python train.py --head_dim=32 --d_mlp=576 --activation="swiglu" --rope_base=10000.0 --attn_scale=0.177 --init_std_qkv=0.0251 --init_std_o=0.0 --init_std_up=0.0251 --lr=0.00185 --lr_head=0.00976 --batch_tokens=65536 --seq_len=512 --steps=9878 --dataset="wikipedia_en"
MLP neurons of a small language model. Each row is named by its layer, matrix (down: output weights) and neuron, and shows model dimensions 112-207. Each number is 500 + 25 x the weight over its row's rms, rounded and kept within 0 to 999. Numbers have three digits each. A neuron's up and down rows have the sign that makes its largest values positive.
After each neuron's rows, "fires before" lists the tokens most often just after its 100 highest values on Wikipedia text that the model never trained on.

L9.down521:496480513540480526476513490475501493472470493508482499516495518483494555504473528506458468499513499531529537582509491478465458522516518488501534497503414504468502495492475472514476495461519550461510501524536495487527514482498515500508485474478485504476520538462487515486472498464507506470
fires before: " |", ":"

L9.down191:487470468440495514490509502497493509557479538497485509474500536522500575499515512503493496517518468483528488521528471500481485553461473577512545516526459468521537542474499463490439505516531496553488509519481505503499519514477544457487493494508523491484532525521540507537512518482492542506
fires before: "4", "5", "2", "8", "1", "7"

L9.down82:477498491473484490500473491498523514495498491474444512496510536464534483490495521555515505513553513467437462450484465492490475517496463486542529508501513526455537461494548553524517487506527484505497516507506515513469525495472501481513490496514471500546532497575586522495509502530481475484
fires before: "0", "1", " 0", "2", "3", " 1"

L8.down411:507483523529513477491523520489499540479480471500541520479461482510527484559521478528496523518500552477520530508496488467508532520512501496506518495448532479513475527499496495495480487487506488510508484489477513421475520515560518512474468507459513514464399453498497477498498520484485519517
fires before: " |", ",", ".", " ;", " and", "\n"

L9.down83:530467543516485493535475506490472506514504498474484514485457465476487531505536478490507521490500483460512477472508464525528490534483458497459512493490498481498497500490442477532544517493421458501495468541524479516488480515473488517499514466518518517472519461531526487502478536500519514478
fires before: "0", "1", " 0", "2", "3"

L9.down453:460459517483520474521492520489507497476463474462518521466505535521523508455543482513481515511512519516520454488494506518528524495479511496549460491534512486522453448482519514483483526508498513479484518514477482449501454513517522505526466493475521495479519472504509494492517527496569536478
fires before: "s"

L9.down271:512530489469522477489484479518456532498489495495510500483470543491486518548512549542553479492506476533500460485509480543461535515506516507539519512482430502504513496475487486522510506480509517503512481504525529501517484485499509498518458479526554545474467493516541482513513480504516517478
fires before: " 0", " 1", " 2"

L9.down36:484490512494522503522491469478520533513480477492500518488543498475477512510533512482493464516510493478545495510479507461524445486507531491504532509509486521506523484482522529523501515508488490519539500489504532525503515460558494478502556506465540495497499516494523519495497510517463536525
fires before: "|", "nt"

L9.down445:486535476539480499478528489502482507465471487495519496496517483537556573525498485514484503490503503500480475449487529506488519508502516490531488526523509520522515472531470606531498505500516541481479533456510518486516474501489475492462524507477474483508510499475511430495577497511477480496
fires before: "."

L9.down522:536483486438474511498494488474492477493469519510465505521500480510481548466454526469518548471516465465526509480533493471511495475507487495543489526515464443493527503539489506492494522477537500512507513477488518497479492520516483515542513504501429466514489476500494481486482479503467488513
fires before: "-"

L9.down267:516487519497498486489517551499503499506510478487483487523555518508504526497499514484546543523492494485510463482486536483475519533503542478517465512508503462459479473540482526526495484492477515509508478536514569492524502514492521505469507488481517547477466453500513498485491524523474464502
fires before: "e", "ie", " 65", "y", "en", "le"

L9.down278:515497513469469512490520550470532503477496487500484508432471513491486452525464512492464536487471494503552522486495526451492470504512482537471537497517524483511485451453514484489510527503469525534508481502524487512510546444502533515466494487485514529536520529487503459543467499477494498493
fires before: " 0", " |", ";", " 1", " 3"

L9.down0:504492532497541489492489489473483505485490540520495485503555525500520510494499505494557492490487524537479506475522511516479495504531499454490515505481430511502481473531524517556466487454505446532520542489466476508459521524485500508497534477460506493473482423485538526482489480492502494488
fires before: "o", " 120", "co", "c", "ca", "oc"

L9.down418:464444521465476509506549474479455483532492455496531505513500530456460515513509543469513530462509489457510481497510487477485549510533471506508517522518524492505489445492481501526510523461491523460476547542513500499500478535491490498496561521482503536505495471487483465459475520470491450497
fires before: "8", "0", "1", "9", "7", "4"

L9.down152:536497513459489551574522507497462501530502499522512549514508492517506506481523493477485498495501463501467463534527402502471507506464516506473533491433500453541476536524508492461513494517544520467497483518526549519460479546457546476515523498517505508478499509535511474527490497512483511463
fires before: "8", "5", "1", "6", "4", "9"

L9.down520:485505478476514482493534476484483469522472535467476493509484488491536458475499472545535498506509488511506478466468471502504498500528432480464488474525510449492429567509521464512496503519516509502463453474488546534527511523519541498458473514547537531521539464483528553523460467509484512466
fires before: "a", "an", "c", "ans", "s", "us"

L3.down159:494509500539478532457467466479541464476449511449483493509504515522508477477545507462507481499466493491547480507529508513555513485484454542491540526484479484505524524504553483504493521512496505510479500512490527504516509454493486510513498468496492500479534509511466503489483509493507483518
fires before: " /", "s", "5", "6", "4", "2"

L9.down329:477472505508500505542497480510515517485488495515487506531551501434449582520509501449550492502477499509474469504502494481500505487477546513500535493544527448478462572515502520558518500480522522474459479503507484526503471528477532455504505497530492520560493504463533510489501517482497513499
fires before: "4", "5", "9", "8", "2"

L9.down518:494516461507510482553530503504521498490511498517487499492479511565466521507504467469505499500498484497465504475505499474476515508485540529511483515501583486534509498514496521496504456513494517509484479489509508540493480490485436530492513517488568495476515535466488462518501468523477503473
fires before: "=", "\n", "\n\n"

L6.down47:519509483486499496505509514494468493493468490476468519468538480502484467514518500482461456476510505536502526549483496527498504450540468476479566479506464510506520467500476483448495490478500532513439524458497477508493534465499508492556546486507565519541499501517498488520486517462563488531
fires before: " |", "\n", "=", ":", "%"

L9.down356:486523489495509522492544528526488509477522479439509474553468520511484485506548476490489442500475488502509490499499499500477465509474526487462545565456537510468485472509501510473480510467460523484490487521497486458501505506470455464496525455476520514477515514482530492499504490525503465471
fires before: ".", "′", "″"

L8.down546:505498490470525487517515517485466493487505505468509496526470502515514500506474502492509534494497457476437488466530513514522513483498527473506541513484574480556510493556488513486532486510488482509504471500508493489542496483488501479531519513498509499505496546495502525465494508485462446510
fires before: "-"

L3.down564:491505505495499478517488469499480509499463511514533495497533475507552524532503513497491531513507506482536539518537522507508498502521495499479463514472457503503536495495511514516500522524506445504508469476533519469499504523483480490502541464500511548500524565538470503480505485450472506500
fires before: "s", "T", "B", "t"

L8.down172:504474523520463499492494549481509542526464468494482532540461486514496518498486497515534532547545524508493478453468475524533473485516457499463481480475533497468502464497535501523479490487513480478495505512517498536483544476545433507502539528506464532467506492481493503488502480518478509537
fires before: " the", " his", " her"

L9.down557:521463475500481488499475523479490496488520493546491516504488520498549530482493492473522514501496512532500558475489491478466466533508537504500496553477530530514529512498482532547503517518466515518509474437524489545459485519496470501469551503532440478556474499506495500510504522543478476492
fires before: "-", "|"

L8.down83:524491516489463549523469489493486467497513529478472508458489488486491465474530504458447543499514502488550528494491474471493514538528488481483477464476513495468453483478527503478515531499522491503454501492428497510500551501468491491520477520502526473493495500514518488476468541511476543531
fires before: " 0", " 1", " 2", " 6", " 14", " 4"

L9.down347:518517474488497467531532517481506522546514508472503496557497510475478595504502477511525531472511503522465501524510473484533478485465537476489502482477484485533524528485530510489503477496522494524500523508481516529486465517530479494488496515476489525501503487503451494548520533441458508535
fires before: "'"

L2.down356:494477514511484467524502514448493536498513498513481533475500498490487476524535486478505494461474558521489512481506451484489493496468508458507482489537524514468491557470510501473465488491529496512462505494489539513514465501516495555469555514530482543506511506474543500490470508514512479459
fires before: "=", "\n\n"

L3.down325:506451494487520490530510500509475494520506532507527522496505517506512691476516537484515498510522500493493516502454474500538521499539508491523511521484488428473508500508475486507514507482502496482509481535547518504492513479502525504464512504523473490505495540476470517486495499471475498525
fires before: ",", " |", "\n", "\n ", "anti", "\n\n"

L6.down570:474473564536480503476508525494481540463497535488476510493469477523427520480507499471495529511458481515530476456473536506472506545472496516457502481517518448446461520492512543501467473523491524516463486528520529476467453491522476479498499494445512510488472502503525481530488503484508501523
fires before: "|", " as"

L9.down232:477479547500514492469530497512513480507514473491537488550526504490472490496501469504475488517503491514485517499494454488501522494535509432489441508472481531501494524543460497556522526499513487479519454510538515550502460521476491543481474464499549516482523520479468475492514509486467485515
fires before: "=", ".", ",", " and", " of"

L2.down341:474504479549516534462496490484521526486509483477476486520510504579488601473478525475529458488470459511515491523465523533476502482521513480515505496515494507494552462470471550500475447518502502477499483477493521454480505496495485533485507493482528519451464529487517539482433506540443496496
fires before: "-", "\n"

L2.down273:498556502479540493489481505497504504466514458480481515563480444446471533454460572465540494511450516527513535517527468460502515491516536528535511489462456469509512498483480488503478514493520550427524496491491491487458518472487511517546541487468537486457494519476517498484503509518437492436
fires before: "="

L9.down489:492437521541487489461506515507490492531519494493499472529489470454483488489498553498537482503501515471465507472516464511476524494521517533477512495497473545543488486542502539485512492462476486506538499557540501505482480491478537473508466527526538497519471470512532474495441464495480503525
fires before: "n", "ng", "gg", ",", "ff", " 2010"

L6.down230:509500516520491498503529474512468485507497483509514476463465465489489685525508482522494495513500502508506479516478509522505495502486493542493500509507505481473503533476472464518514517540486467490534479492454482509473492563469529476500515513499426512518528529536500469500540522499491495498
fires before: "s", " Votes"

L2.down45:515508460528544510548517499500501496515502472487493549506497512545453497532489530478478471472501503513431488489466530463515465527502480497447489470504497474537483496506533510483484526478513476504493484509508452508482467496497482476508476498482555445453469488495525508512500497518506509492
fires before: "=", "The", "In", "la", "\n\n"

L9.down198:551455455461482509526525516481508547530496526486533492449466507525519598494503546480521534477494480440488497503507477457528536530499538486469514486487506508502503542510494510506499515508486525570493499498574462463450469485505502473500512478500493504514458547509506479525531484472520490513
fires before: ",", ".", "–", " years", "%"

L2.down89:493482472511503522499492487476504541519467452518505503526490449472501579516461482509529521451510528490465536483507506529524473493514541509519480499533529496508532516490476532488443508521499558479476536527461489440514476470498513498465510471498514476537523501517495458505495512481479479476
fires before: "'", " in", "der", " and"

L9.down357:514466496458496510537505458476485492542521536482493482491500499499493495485506529457554506530516500492515473525493474518498513490507501527474545543486520487499452505496499497534496517489526528473545500510501528485483510530524531531525533513494529501547495505504542470523501472478528539496
fires before: "6", "0", "9", "2", "5", "7"

L8.down300:501499494487528557479519453489491517493492547489493533529464507497491502522493486505486517482516477506504489528516528442501528480548514461522527522530484511483482479458529493429542483501503475531479481519471487528452466517493487482466480510485529530508506497543486469494482493517463518476
fires before: "|", "-"

L9.down171:503465517549518518471497481497477504469496518501500482474499538473502437524496524513531472486505532489483509481495496498542487510505465479520463497528531480547471465524445489524557489481478461511502501503545543519499542490510487490465502513475498506501473450497539518473500498474463487504
fires before: "a", "gg", "ah", "C", "b", "an"